Part of a small language model's weights.
Size: MLP 320 SwiGLU, vocabulary 539.
Architecture: no biases in attention or MLP, untied embeddings, capped logits.
Training: 103M tokens, 6607 steps.
MLP neurons of a small language model. Each row is named by its layer, matrix (down: output weights) and neuron, and shows model dimensions 64-191. Each number is 128 + 32 x the weight over its row's rms, rounded and kept within 0 to 255. A neuron's up and down rows have the sign that makes its largest values positive.
After each neuron's rows, "fires before" lists the tokens most often just after its 100 highest values on Wikipedia text that the model never trained on.

L5.down305 [111 124  83 157 147  92 170 141 104 145 153 163 114 189 110 147 147 121  72  82 126 115 126 167 133 119 110  88 129  96  89  96 156  97 135 148 131  47 120 128 136 149 156 134 109  75 101  91 165 122 156 144 141 107  70 147 131  74 143  98 141 149 144 135 140 165 143 146 110  66 105 100 175  83 157 163 109 163 126 155 117 145 124  47 174 149  72 192 139  87 183 170 103 141 125 160 186  46 135 121 145 116 158  95 121 169 125 125 181 131  93 174 158 149  60 110 197 153 125 153 130 171 153 146 168 193  86 136]
fires before: "ev", " ", "t ", "or", "s"

L6.down198 [109 137 136 117  96 139 174  60 152  90 176 149 139 153  95 158 105  95  90 129 104 108 175 193 129  96 161 107 115 131 115 173 119 132 161 128  89 135  85 158 101 151 113 106 149 183 164 158 102 116 140 128 163 125 115 135 108 142 107  61 173 152 166 141 158 117 168 111 152 109  90  91 162 192  99 139 155  92 150  91 163 156 106 137 136  88  93 141 111 159 128  90 136  55  71 126  55 195 165 144 128  50 112 132 121 130 163 174 163 149 143 123 115 133 134 144  83 206 152 122  84 114  98  94 149 144 107  73]
fires before: "y ", "e ", "y", "al ", "al"

L5.down177 [100 170 106 146 107 121 134 114 117 125 151  70 156 118 152 172 126  74 169 116 134 154 129 169 111 127 129 154  67 136 127 183 126  28 107  61 111 120 127 169 164 116 157 112 123  54  94 136 120  94 132 124 164  92  95 122 125 105 109  70 101 161 162 154  84  87 168 133 114 116 124 114 149 104 135 142 153 197 198  72  96 126  82 129  74 162  57 116 123 160 126 112  81 153 140  99  83 165  89 136 139 149 101  88 115 142 108 151 125 142 128 105  92 159 170  66 103 116 112 174 203 104 112 140 116 167 158 146]
fires before: "ame ", "a", "om", "el ", "he "

L6.down153 [100  96 119 116 161 132 134 126 125  74 114  59 124  82 124 125 148 131 122 196 135 110  51 115 186 123 132 135 143 132  95 120  88 102 113 160 127 101  56 196 103 183 125 116 119 156 115  93 115  95 132  94 171 130  83 137 121 134  77  45 124  94 125 132 183 113 166 128  73 169 147 110  95 120 155 132 125 134 112 124  86 190 113 155 128 115 158 190 132 110 103  58 164 124 156 198 102 156 130 155 176 139 101 161 128 141 149 107 171 157 128 165 121 215 145 105 186  81 136 108  98 122  50 168 148 129  88 119]
fires before: "an", "ent", "ly ", "s ", "ed "

L6.down96 [138 156  72 164  97 188 106  88  96 159  96 149  92 148 107 135 155 150  98 120 104 152 140  97 143  91  90 164 116 156 121 163 116 122 109  93 147  98 165 166 168 130 165 138 136 174 135 132  95 116  97 128 118 112 150 120  43 127 187 145 205  90 124 119  75 120  90  91 135 130 166 123 151 188 143 120 136  90  93  97 176 142  72 118 190 162 117 116 120 139 103 102 142  55 133 160  68 130 135 127 114  47  89 130  94 149 181 155 100 159 109 158 122 134 104 110 167 125 127 142 126  80 150 120 154 182 162 127]
fires before: "e", "e ", "ia ", "ep", "i"

L6.down64 [128 132 198 122 134 111 111 142 147 144 161  61 131  93  72  97  94 134  94 167 156 164 130 103 141 168  99 153 131 132  93  66  90 130 169 186 110 185 118 120 129 121 151  78  91 117 166 162 146 104 125 106 144 107 128  94 107 109 186  63 140 117 134  86 173 150 179  49 133  97  95 102 150 179 147 137 105 120 116 175 170 144  87 126 140 120 106 116 162 150 117 129 118  96 106 116 208 115 129 108 130 131 107 120 155  97  68 145 186 140 122 126  91  98 106 121  81  96 122 121 168 121 167 148 107 143 121 121]
fires before: "e ", "ev", " ", ". ", "g"

L6.down241 [132 186 117 113 173 130 190 165  61  98  83 134 134 147 117  72  90 114 138  86  11  95 184 122  74  99 155 140 120  75 188 137 122  73 134 150 105 153 150 114 155 109 107 110 150 118 137 128  98 175 107 205 155 106 182  79 156 165  96 130 141 113  92 132 130 125 130  97  39 152  87 131 155  63 116 137 130  84  98 118 173 117 140 181 142 128 150 141 106 151 136 151 134 166 134  99 140 173 117 100 164  65 141 139 165 125 120  87 178 189 129 146 171 137 187 134 119 141 147  46 132 136 144  99 177 139 157 107]
fires before: "e ", "ed ", "y ", "en", "ati"

L5.down36 [102  96  79 117 146 138 177 159 188 167  98 138  99 121 112 120 129  59 102  97 140 151  69 148 108 134  84 164 129 157 123 145 105 114 172  82 122 124 157  97  84  92 121 116  91 126 205 181  92 121  86 100  81 162 117 137  88 200 127  66 135  98 132 198 128 163 145 100  71 142 138 164 121 105 143  99 197 101 130 149 103 156 124 151 122  99  92 120 126 124 109 160 187 221  88 142 133  96 132  79 167 113 138 101 101 175  84 117 174  83  90  85 160 144  63 153 141 136 145 140 158 138 153  96 125 158 106  51]
fires before: "er", "ti", "ic"

L6.down147 [104 114 151 131 138 116 116 129  74 150 124 117 116 127 136 104  84 178 147 155 133 204 181 159 149  96  72 136  91  81 104 126 161  83 110 142 109 211 203 150 104 178 124 142 108 201  77 159 138 143 125  80 148 118 136 143 123  80  98 186 109 120 140 156 154 153 113 123 115 133 147 205 122 134  80  85 134 158 132 156 118 149 134 178  81 119 162 121 128 185 121  82 101  96 137  53 141 203 161 131 110  68  97  80 129  89 177  96 129 114 138 148 176 154  95  96 173 123 149 110 120 157  95 105 111  76  92 141]
fires before: "es", "s", "t", "ter", "f", "d"

L5.down274 [146 148 150 125 137 155 132 149 159 156 145 142  23 164  76 196 124 103 148 207 116 124 164 162 140 191 128 144 177 151 138 115 142 130  74 140 147 117 140 163 143 117 121 142 123 106 124  94  74 147  92 113 100 155  58  81 110 163 140 144 117  70 145 155 131 142 147 206 123 146 130 116 124 104 123  65 121 164  90 107 105 151 172 155 115 109 137 109 142 112 142 104 131 126 154 156 148 179 159  86 118 110 123 217 126 135 118 154 125 176 104 135  61  78 108 114  83 148 158 150  91 124 108 131 109 158 125 105]
fires before: "l ", "y ", "m", "or ", "i", "th "

L6.down185 [105 198  89 106  93 153 116  92 127  77 106 111 144 122 169 146  85 172 116 123 113 177 109 121 161 131 107 103 182 161  81 149 146 123 175  93  54 150 136 100 154 129 148 157 155 129 167  79 149 142 147 118 124 133  72 148 109 132 135  21 113 149 142 142 129 108 159  80  89 117 138 125 116 113  83  84 144 115 100 187 126 130 153 101  80 132 124 114 144 137 108 171 110 126 137  68 122  87 105 141  97 115 132 134  85  76 113  94 161 114 140 173 106  85 157 151 105  82  94 131 114  91  86 186 111 105  87 153]
fires before: "le ", "le", "l", "ab", "ul", "u"

L6.down215 [101 161 119  83 128 183 138  87 148 110 156 117 138 167 126 119 158 151 154 104 175 130 129 176 214 110 100 132 129 191 150 129 123 160 131 113  88 168 135 127 152 114 116 146  90 138  67 183  98 134 158 107 108  94  90 109 127 106  79 174 101 127 194 133 149 160 131 167 102  98 127 167 106 145 167 130 179 154 137 136 107 190  92 115 129 164 114 127 137 178  95 173 150 120 152  87 110  52 155 175 101 114 115 121 143 130 148 124 121  73 166  64 136 106 152  81 114  96 123 104 101  84 150 198  94 186  75 162]
fires before: ", ", "i", "==", ". ", ": ", "\n"

L5.down51 [100  99 182 149 128 122 145  91 123 109 187 153 161 108 107 127 141 119 146  74  70 143 133 107 136  94  97 124 113 128 163 167  59 129  83 130 122 151 114 156 125 144 158 126  90 131  96 134 147  76 157 195 159 133  88 102 169 134 126  50  98 117 121 100 107 114 146 120 132 141  77  87 117 195 132 163 101 196 113  99  97 122  95  82  86 155  70 104 116 136  96 151 132 111 124 174 175 161 174 104 113 103  97 116 140 123 180 100 119 102 130 152 227 122 142 183 157 132  84 129  86 117 177 131 138  93 109 136]
fires before: "\n", ". ", "\n\n", ".", "; ", "at"

L6.down157 [199 152 130 125  99 152  97  88 155 114 121  52  98  95 114 175 145  79 135 153 115 115 108 131  62 122 134 101 166  91 131 133 162 131 148 129 156 128  58 109 101 101 117 207 138  82 134 139  51 135 110  92 128 126 120 103 105 126 139 143 132 100  94  97 142 146 132 160 144  86  87 115 131 176  87  55  88  80  85  91 101 190 166  73 130  67 122  88 107 127 105 138 129  97 128 133  51  98 146 133 106  86 100 123 147 104 166 168  79 123  89 130  66  86 160 140 136 159 110 204 121  90 130  83 131 143 120 169]
fires before: "y ", "y", "C", "i", ")", "o"

L6.down188 [114 135 100 196  85 101 114 115 163 167  95 143 190 106 139 127 145 151 168 132 115  78 178 130 113  61 144 141 125 157 173 136  53 122  94 107 118 148 127 134 188 151 153 103  74 114 147 146 202  76 186 106  58 143  96 135  97 108 165 177 123 109 145 180  91 189 156 165  48 151 104  95 155 129 135 132 133 147 158  81 158 156 152 151 106 113 122 117 132 107 168 106 160 105 106 110  78 174 183 105 171 120  61 130  79 125 129 131 141 112  92 142 158 167 158 150 105 129 117 132 102 128 140 108 155 106 152 132]
fires before: "ame ", "om", "a", "k", "al ", "ated "

L6.down7 [114 136 202 114 108 123 138  99 113 141 105  96 101 133 127 179 139 154 154 188 128  91  93 121 134 116  99 149 116 149 152 116 128 113  93 134 145 131 112 128 103 145  96 134 177 111 140 125 110 154  92  99 117 135 106 124  90 113  99 192 131  99  90 112 136 129 119 125 127 135 103 120 102 147  94 193 187 120 143 132 111 140 132 142 139 167 164  89 141 103  94 129 165  82 166  92 153 180 104 114  95 170 161  60 140 140  90 131 133 168 140 120 144 120  50  65 111 102 160 117  82 200 157 196 106  87 181 171]
fires before: "e ", "e", "r", "es ", "g", "m"

L5.down156 [ 94 129 121  85 102  86  86 135 166  88 144 169  96  63  93 152 180 104  77 134  20 107 101 129 130 154 124  90 166 126 101 142  84 160 115 166 139  81  88  79 116 115 102 111 151 162 148 137 131 126 153 120 168 107 153  92 138 100 161  59 117  98  71 118  72 190 176 155  84 118  93 121 159 129 118 159  94 113  79 142 156 124 135 138 128 179 105 186 169  96 146 146 129  82 129 118 121 111 157 151 124 153 149 112 167 141 135 131 168 126  84 121 165 123 152 130 173 127 144 125 127 129  85 122 152 170 130 138]
fires before: "as", "e ", "d", "e", "t ", "av"

L5.down278 [136 134 125 160 125 148 138 173 150 120 119 135 175 141  61 109 144 153 125 155  78 124  91 140  64 120 118 128  90 111  94 115 128 185 131 151 115 112 105  65 187 125 180  92 103 139 147  49 113 104 144 191 106 139  76 110 106 110 132  64 138 141 146 150  70 145  92  84 127 144 107 126  74 120 122  80  91  95  98 104 113 117 119  93 126  72 145  80 116  91  59  78 148 150  94 170 121 102 117 116 163 128 102 164 133 114 159 210 182 116 106 145 158  63  91 125 107  40  93 136 110 182  80 116 166 112 131 107]
fires before: "b", "i", "l ", "ar", "on"

L6.down67 [169 126 149 129  82 165 147 124 165 163 119 134  93 103 139 130  94 137 187 125 105 161 165 130  87 161  70 124 112 133 138  84 158  91 115 106  87  99  95 102 117 122 128 158 104 165 165 179 136  82 176 108 160 130 127  93 137 203 156 232 166 160 158 144 142  63  66 106 130 134 148 170 101 165 132  96 150 137 151 128 130  85 110 144 154  75 105 157 163 146 107 178 149  75 103  81  95  98 142 153 116 132 148 142 137 136 112 106 143 129 151 132 172 136 108 116 111 110 149  87 148 213 152 138 145 147 124 150]
fires before: "–", ", ", ")", ") ", ". "

L6.down236 [150 124 133  82 107 125 126 140 129 124 113 150 154 126 157 177 158 143 138 128  75 138 192 123 161 177 112  59  95 107 174 138 108 105 130  64 147  72 119 118  32 160 127 133 106  84 146  76 104 140 129 169 162  80 162 110 141 153 134  99 168  66 140 112 144 122 145  88 148 103  94 167 166 139 105 167 133 130 102 167 143 136  95  48 153 145 148 101 131 159 130 138 106 150  96 148 121 118 140  97 133 101 162 141 131 158  94 125 187 126 133 147 139 120 194  88 135  90 187  90  83 166 142 111 148 155 113 112]
fires before: "ic", "i", "ia ", "r", "m"

L6.down28 [132 133 134 177  75 144 109 159 159 114 133 125 164  94 149 169 160 105 137  86  93  64  98 148 101 117  57 173 138 142 136 132 133 196 154 160  85 179 126 176 119 102 101 114 130 136  99 149 149 154 103 132 163  81  98  65 143 108 134  64 142 165 105 146 127 142 143 120 167 134  88 138 180 129  92 154 132 158 196 126 112  65 113 128 180 176  78 140  69 140 142 122 184 173 115 124  80 103 159 134 174  92  71  93 139 109 180 151 130 115 127  81 129 135 106 146 124  57 135 115  67 124  72 113 158 160 163  89]
fires before: "t", "tr", "d ", "t ", "um", "d"

L6.down112 [160  64 127  88 122 160 185 100 136 143 132 112 129 128 141 131 133 109 104 106 157 163  95 185 149 118 178  95 105 135 147 130 124 166 140 127  97 159 138 158 108 150  93 113 134  89 159 101  83 114 159 111 149 132 157 132 108 155  93  21 113  88 123  70 127 130 140 122 167  70  86 194 126 115 142  90 201  69 133 113 170 118 158 118 163  93 133  92 158 167 137 100 149 134 144 154 136 165 176  82 130 197 193  65 100  93 168 126 165  94 110  98  94 111 147 150 156 161 193 158 129 132  90 121 162 153 134 144]
fires before: "us", "er", "man", "m", "ag"

L6.down5 [132 127 201 114 140 151 143 178 126 151  78 160 117 138 144 131 144 116 129  97  85 115 175 100  82  84 130 183 102 115 124 137  99 106 160  92 118 165 116 133 134  89 162 149 120 127 100  99  87 119 129 111 162 120 134 156 184 167 150 139  52 143 121 146  76 109 146 115  98 136  52 154 127  98 195 111 136 110 144 138 225  83 114  72 154 174  96 121  99 150 111 106 114  98 187 142 181 141 140 144  98 121 191 119 147 134 127 118 130  98 204 182 107 144  75 155 128  92 159  63 123 163 151 108 122 169 107 142]
fires before: "r", "en", "ac", "m", "e ", "m "

L6.down255 [103 189 104 137 136 207 126 133 154  78 147 150 108 134 124 114 127  96  80 138 119 134 123 127  79  99 168 123 107 116 106 131 126 133 178 139 153 100 148 134 147 130 203 121 102 156 144  82 104 167  70  90 116 169 132  65 161 111 160  41 108  94  75 126 108 128 135  65 113 195 117 117  70  92 145 112 117  83 166 138  91 121 195  95 174 173 124 192  62 131  68  87 165 143 112 135 169 160 159 109 182 124 141 139  99 116 132 153 140 129 131 180  36 193 117 138 135 159 196  79 120 144 110 161 116 120 112 133]
fires before: "ve ", "ed ", "ation", "or ", "v", "ing "

L5.down185 [121 115 145  74 186 183  95 132 131 122 133 110 121  90 113 203 123  97 118 115  96 116 193 151 149 144 176 102 110 191  85 105  90  83 109 114 192 133 114 154 179 121  97 140 105 111 190 120 141 143 131 139 131 143 178  72 152 144 157  74 160 148 165 108 137 160 181 101  72 139  73 118 180 184 108 136 110  65 129  48 132  92 177 154 109 100 114 139 114  93 169 147 134  51 192 125  81 124 112 151  90 167  94 113 143 180 120 134 128 111 153 131  91 133 121 191 149  84  78 172 144 150 158  72 166  90 152 115]
fires before: "ve ", "es ", "c", "il", "s"

L5.down210 [172 158 138 125 123 147  78 103 132 110 170 110 137 118 108 116 146 156 117 183 125 155 164 127 114  92 169 176 141  74 141 152  67  66  91  84 118 172 108 161 122 124 105  98  62 146  78 120  66  88 165 168 108 164 120  72  69 120 167  95  39 102  77  89  99 138 195 111 116 140  94 225  86 124 124 104  72 144 112 164 144  60 167 114 168 127 150  73 116 178 135 143  77 107 122  96 132 160 194 158 117 125 103 142 122 173 126  75 117 165 103 138 199 139 147 125 119 135  81  67 176 130 153  93 111 144 122 128]
fires before: "l ", "m", "l", "t", "s"

L6.down25 [116 171 105 166 166 102  70  80 114 131 161 133 113 156 153  70 111 125 127 109 115 150 122 174 148 132 126 145 149 174 114 154 140 100 116  43 164  96 119  91 129  73  80  66 112 107 113 116 177  53 130 162  92 140 140  90  88 167 143 224 150 145 158 132 163 109 106 129 158  94 175 141 123 119 190 105 197 113 190 130 109  96  98 176 103 177 125 110 147 101 145 137 155 156  90 103 121 150 153  88 110 108 156 179 144  74 123 110 116  96 107 118 138 159 161 134 132  82 107 153  85 141  92 112 106 121 108  91]
fires before: "s ", "t ", "tr", "n ", "s"

L6.down192 [ 60 124 166 117  95 148 160 105 176 180 119  70 129  95  69  91 116  84 178 141  79 111 141 120 167 115 121 182 132 142 119 169 158 164 181  77 129 112 140 161 159 129 120  96 151 144 116 161  85 142 102 183 134 140 143 110 207 159 112 131 107 189 136 104  82 130  87 120 125 116 110 133 102 168  71 148 117 120 174  75 154 116 145 125 118 170 153 165 144 150 172 147 120 105  80 118 128 115 150 119 118 169 106  99 129 131 154  69 142 108 112 104 128 122 139 118  76  86  94 136 103 146 124 223  93 122 150 115]
fires before: "e ", "ing ", "e", "es ", "t"

L5.down76 [155 103 161 153 120 139  97 121  96 184 145 146 190  88 155 110 128  93 102 168 132 164 149  85 138 161 103 135  95 164 201 158 180 138 134  91 133  97 173 108 150 113 139  91 101  89 128 187  94 181 145 138 136 183  86 111 113 119  86 193  91 155  66 163 139 112 188 108  75 114 133 110 163 126 117 168 107 109  76 112 118 149  91  90 164 121  93  78 112 152  84 129 115 111 147 193 167 151 139 128  84  95 108 116 181  73 123  93  92 117 134 189 133 167 187  73 119 217 152  69 171 104 200 135  75 149  35  84]
fires before: "s", "t", "si", "t ", "is"

L6.down279 [120  90 139 134 137  86 142 143 115 132 137 136 109  51  83  95 125 121  53 142  97 112 143  99  91 146 120 156 118 143 140 105 162 175 144 141 124 114 158 167 161 106  87 104  95 157 153 114  45 150 136 192  85 149 110  97  59  96 118 146 139  95 115 150  67 157 127 119  95 130 137 168 199  96 143 103 128  97 139  88 140 189  96 113 141 147 148 156  90 111 127 147  99 151 128 132 125  52 132 157  86  91 104 109  95 141 105 190 117 119 135 117  89 185 113  46 176 198 209 146 175 141 127 156 131 125 106  60]
fires before: "i", "t ", "ion", "m ", "e ", "s"

L6.down86 [199 183 120 121 118 140 117 103 127  73  83 166 171  85  97 166 122 140 162 124 202  84 112 152 105 134 122  73  98 122 124 165 132 143 119  87 162 100 105 108 111 125 175 161 125 102 112 164  74  68 112 124 118 195  92 137 131 122 131  86 115 109 126 199 186 125 112 140 107 190 111 160  61  95 212 136 124 125 112 187 133  96 155 190  86 115 101 114  70  93 143 130 170 113  91 176  97  93 129 124 180 104 139 124 144 123 132  98  72 130 132 114 177 128 156 161 114 104  82 110 144 100 136 128 171 173 142 122]
fires before: "m ", "m", "ac", "t", "er", "u"

L5.down65 [130 111 121 121  60 153 116 150 154 149 109 153 139  86 127 129 130  79 145  92  31 157 164 168 118 182 137 133  89 133 184 143 118 140 139 147 110 108 117 116 181 185 122 130 149 127  92 146 186 114  96 132 121 171 118 106 155 148  94 179 135 132  98 109 163 159  93 125 116 150 147 128  85 140  94 139 105 141 137 122 154  90 154 137 152  97  92 142 158 153 166 122 124  90 173 141 161 106 134 103 144 167 126  74 137  96  77  67 131 100 122 163 183 139 145 121  75 109 137 132  84 203 159 105 179  95 159 175]
fires before: "\n\n", ". ", ", ", "\n"

L6.down274 [139  97  81 169 168  80 149  99 162 106 112 105 127 163 187 110 151 126 170 119 108 113 106 143 147 111 147  79 107 153 141  92 176 128  86 137 133 133  97 139 122 147 133 157 132  84 153 166 111 134 148 180 136 155 110 153 122 121 135  23 150 118 157 148 159  89 140  78 133 102 126 119  79 110 119 130 121 133 208 174 105 135 106 172  68 139 122  83 122 142 166  90 139  55  96 116 143 124 132 105 121 168 120  67 153 130 102 186 184 128 149 178 109 106  62 174 143 170 116 116 167 108 136 146  66 163 126 208]
fires before: "t ", "il", "s ", "ing "

L5.down106 [146  71 103 158 121 141  93 121 120 153 151 132  99 119 127  94 131 116 121 163 109 161 107 147 158 145 133 153 111  70 112  75  78 142 103  96 199 125  54 147 140 169 165  44  95  82 135 138 125 107  66 141 130 129 168  68 125  49 124  86 116 118  87 112 111 151 125  88 135 147  87 132  91 144  97 112 154 126 111 106 103 138  89 163 103 118  84 137 142 144 165  94 149 194  86 121 193 118 150  50 131 141 100  98 147 115 155 176 144 115  55  97 158 151  96  83  69 124 156 191 153 146 168 121  72 186 130 157]
fires before: " ", "ch ", "ec", "g", "n", "n "

L6.down23 [153 183 164 176 113 114 132 124 128 122  53 119 125 131 155 154 127 144 170  47 131 190 100 170 128 125  86  97 127 130  91 170  15  98 115 117 134 140  95 130 111 198 114 171 141 114 131 171 126 105 135 115 139 103 113  91 119 105 130 159 119  86 182 165  99 125 140  86 142  95 100 110 125  95 164  92 141 103 159 159  80 102 101 125 109 119 176 190 127 127 124 138 170 132  76 127 136 113 186 133  94 152  68 170 196 139 110  87  86 113 137  53  95 158 167  82 114 162 136 107 103 131 102  58 168  68 130 150]
fires before: "t ", " ", "ing ", "s", "g", "e "

L6.down177 [148 166  84  86 145  96 136 136 135 166 168 151 119 106 130 145 144 127 116 112 140 170 191 106 155  81 106 173  87 184 171 142 102 109  73 113 134 138  88 138 115 136 143  92 132 106 146 125 132  96 105 120 157 164 162 112 181 118 146 129 172 109 109 168 153 113 124 123 127 120 108  47 118 140 144 105 107 134 104 116 103 128 113  95  68  95 127 175  84 132 160 140 144 132 120 191 127 155 112 145 137 170 123 129 140 126 124 129  89 108 155 156 111 174 101 153  80 140  65 110 134 104 187 216 180  94  76 126]
fires before: "\n", "\n\n"

L6.down277 [208 142 118 168 123 105 187 133 130  87  97 219 147 142 126 108 115 110 116 127 117 127 193  81  97 146 109 137 122 141 118 107 185 115 114 134 160 102 103 102 146  90 106 207  78 112  90  65 128  77 133  96  82 151  67  92 146 138 121 140 117 165 148 126 122 168 123 139 148 131 143 124 103 130 153  91  88 127  75 180 145 132 161 114 143 186  96 171 117 139 119 138 144 124 121  80 145 156 128 144 149  90 177  81 112 161 137  93 112 124 112 190 104 117 158 125 167 108 105 129 128 136 185 144  68 144 179  97]
fires before: "l", "ers", "N", "t ", "e ", "s"

L5.down179 [ 70 125 138 148 112  83 129 123 181 171  86 143 123 180 162 120 169 126 112 138 155 128 143 125 166 115  82 127 113 153 135 138 182 119 135 153 123  53 129 110 145  52 185 208 127 122 134 114  93 160 134 104 124 134 107 102  72 109 116  64  95 148 166 124 174 129 109 155 115 181  93 127 147  90 131  96 119 137  88 145  87 193  78 141  72  90 108 131 111 142 122 108 158 138 179  88 110 149  86 102 185 157 131  66 168 163 157 177  73 137 122 137 140 148 165 104  92 133 158  62 108 106 124 152 114  70 151 206]
fires before: ", ", ". ", "\n", ": ", "==", "y"

L5.down222 [136 174 106 125 155 140 151  93 111 110 112  96 167 155 112 141 116 104  72 113 133 126  95 200  67 169 159 104 102 128 115 133  92 156 109  87 144 153  93 124 105 125 137  55  81 149 128 175  66 168 139 192 176 127 148 101  80  81 131 152 134 144 167 178 124 171 102 125 153 218 133 171  81  97  83 144 120 154 105 120 120  92 144 124 100 111 169 169 143  92 170 153 141  89 121 155 131 162 184 160 125  84 136 152 143 152 121 114  83  78 126 182 114  93 160 159  95 135 117 116 149 126 126  81 106 141 128 151]
fires before: "o ", "ur", "o"

L6.down77 [145 104 120 148 137  85 123 120  91 147 127 117  85 106 103 106 125 142 122 105 175  76 149 144 119 154 141 139 180 104 139  74 135  90 103  70 120 113  74 146 154 112  93 131  85 185 133 119 180  98 139 110 186 142 103 170 123 117 112 135 123 175 165 114 137 125 213 149 160 102  92 130 160 128 154 146  38  98 129 165 101  78 122  71 170 158 120 134 100 164 137  97 161 142  95 149 138  67 124  54 108 104 151 152 147 106 128  35  91 136 142 120 162  95 198 104 129 155 130 100 131 186 117 139 156  86 153 171]
fires before: "ol", "er", "m", "st", "n", "l"

L5.down43 [152 160  95 116  97  96 145  85 145  61 128  87 122 134 133 138  78 118 150  39  84 112 118 157 156 131  93 127 138 172 117 172 130 211 140 128 125 103 122 140 145  93 102 118 147 171 156 138  96 160 127 128 106  59  80 144  92 109 125 176 185 113 160 143 131 122 141 133 195 116 153 149 110 168  89 154 143 162 118 144 132 136 134 128 121 182 137 145  83 140 156  89 138 151 186 133 114  75 177 134 161 189 141  57 154 140 137 134 148 105 119 143 150  94 154 108 160 161  76 135 166 149 118 145 144 129 136 132]
fires before: "ed ", "e ", "o ", "ing ", "en ", "es "

L5.down89 [ 99 131  92 106 175 120  35 160 110 113  74 148 133 158  95 113 153 118 174  74 136 132  68 145 141 130 121 144 116 128 150 117  55  92 151 151 194 107 100 184  99 120 156 174 159 131 110 110  70 129  94 140 171  85  94  99 194 180 110 106 147 120 104 135 162 110 114 136 155 129 106 137 128  36 134 137  87  99 129 174 109 179 183 119  77 148 112 113 125  52 121 100 173 108 108  87 111 175 103 117 122 143  82 122 143 202 120 152 111 147  92 156  56  57  91 112 184 138 152 181 154 124 147 137  44 147 138  54]
fires before: " ", "an", "in", "s ", "ed ", "ch "

L6.down229 [ 71 104 146 173 147 141 123 152 112 170 153  88 140 130 189  94  78 158 126 132 105  92 100 146 141 157  84 137 117  98 135 154 119 151 125 120 115 168 144 102 116 161 175 136 111 148 140 143  87 135 140 132 158 102  82 110  86 134 147 144  98  81 102  75  87 131 157 132 100 145 121 141 130 138 159  89 112 161  98  80 168 175 129 164  78 139 168 143 126 135 106 152 123 136 128  90 176  94 130 123  88 152 106 112 182 161 139 124  73 108 101 131  83 120 133 166 120 156 133 126 177  96 150 139 167  79 139 171]
fires before: "al ", "h ", "l", "al", "s", "t "

L6.down92 [ 88  82 126  40  89  67 130 127 142 110 122 109 120  87 122  56 147 137 138 193 147 101 119 118  89 156 149 153 143  78 158 135 133  78 110 133  86 127  93 203 123 177 125 117 100 118 109 162 161 104 137  83 119 121 163  95 172 134 102   0 150 128 179 192 132 137  89 119 101 110 135 123 127 181 117 157 125 171 150 162 148 157 145 171 142 118 121 123 123 142 123  68 170 144 101  88 188 166 170 111 181 175 109 101 156 136  66 121 134  79 128  57 136 138 127 159 128 123 112 125 152 158  92 120  85  83 173  91]
fires before: "er", "ed ", "s ", "ing ", ", "

L6.down194 [124 152 167 114 169 195  82 121  69 115 141 108  82 160 153 113 135 146 144 146 190 114 139 146 130 154 145 102  94 168 160 104  62 119 146  95 154 132 136 136 138 104  58 140 141 132 155 159 180 138  71 109 111 175 155  93 132 109 134 111  89 107 136 160 160 132 121 153 106 157  79 114  43 124 104 135 155  94 111  99 183  89 192 104  80 131 133 144 119 164 129 175 121  98 124 111 107 119 125 101 122 158  66 120 152 104 179 146 150  76 145 120 121 110 126 116  89 121  90  93 138 129 171  95  51 162 119 112]
fires before: "ve ", "c", "h ", "v", "ro"

L6.down127 [124 153 115 176  54 130 153  99 123 165 113 151  97 117 141  60 110 172 118 200 107 157 157 113 138 115  95 127 127 115 158 105 123  58 182 132 145 155  94 109 132 102 172 142 153  85 141 141 103 109 218 142 107 191  98 162 192 132 128 223 101 114 119 159 109 139 147 140 124 101 135 152 114 130 177  78 126 116  86 190 173 116 163 135 118 104 113 114  91  89 151 126 172 137 203 148 122 178  95  97 179 141 106 174 147  98 100 101 199 108 153 112 126 127 168 112 138 115 117 158 140 177 164  74 160 155  92  95]
fires before: "ember ", "an", "un", "ul", "pr", "in"

L6.down267 [114 141  78 151 115 165 113  54 150 141  74 136 163 131 144 127 142 169 141 135 123  90 150 131 125 105 154  85 112 128 144 166 165 168 116  95 219 107 145 101 113 103 125 109 179 135 112  75  65  37  85  62 117  84  73 132 107  79 144 105  88 138 103 116 139 149 169  55 121 108 142 139 104 120 121  48 109 113 154 137 175 124 118 125 107 161 139 169 116 175 154 136 171  83 107 106 141  76 125 136 119 158 106 142 162 111  78 136 156  77 124 151 172 126  57 174 141  97 145 112 129 118 151 134  38 121 108 118]
fires before: "um", "u", ". ", "v", "un", "."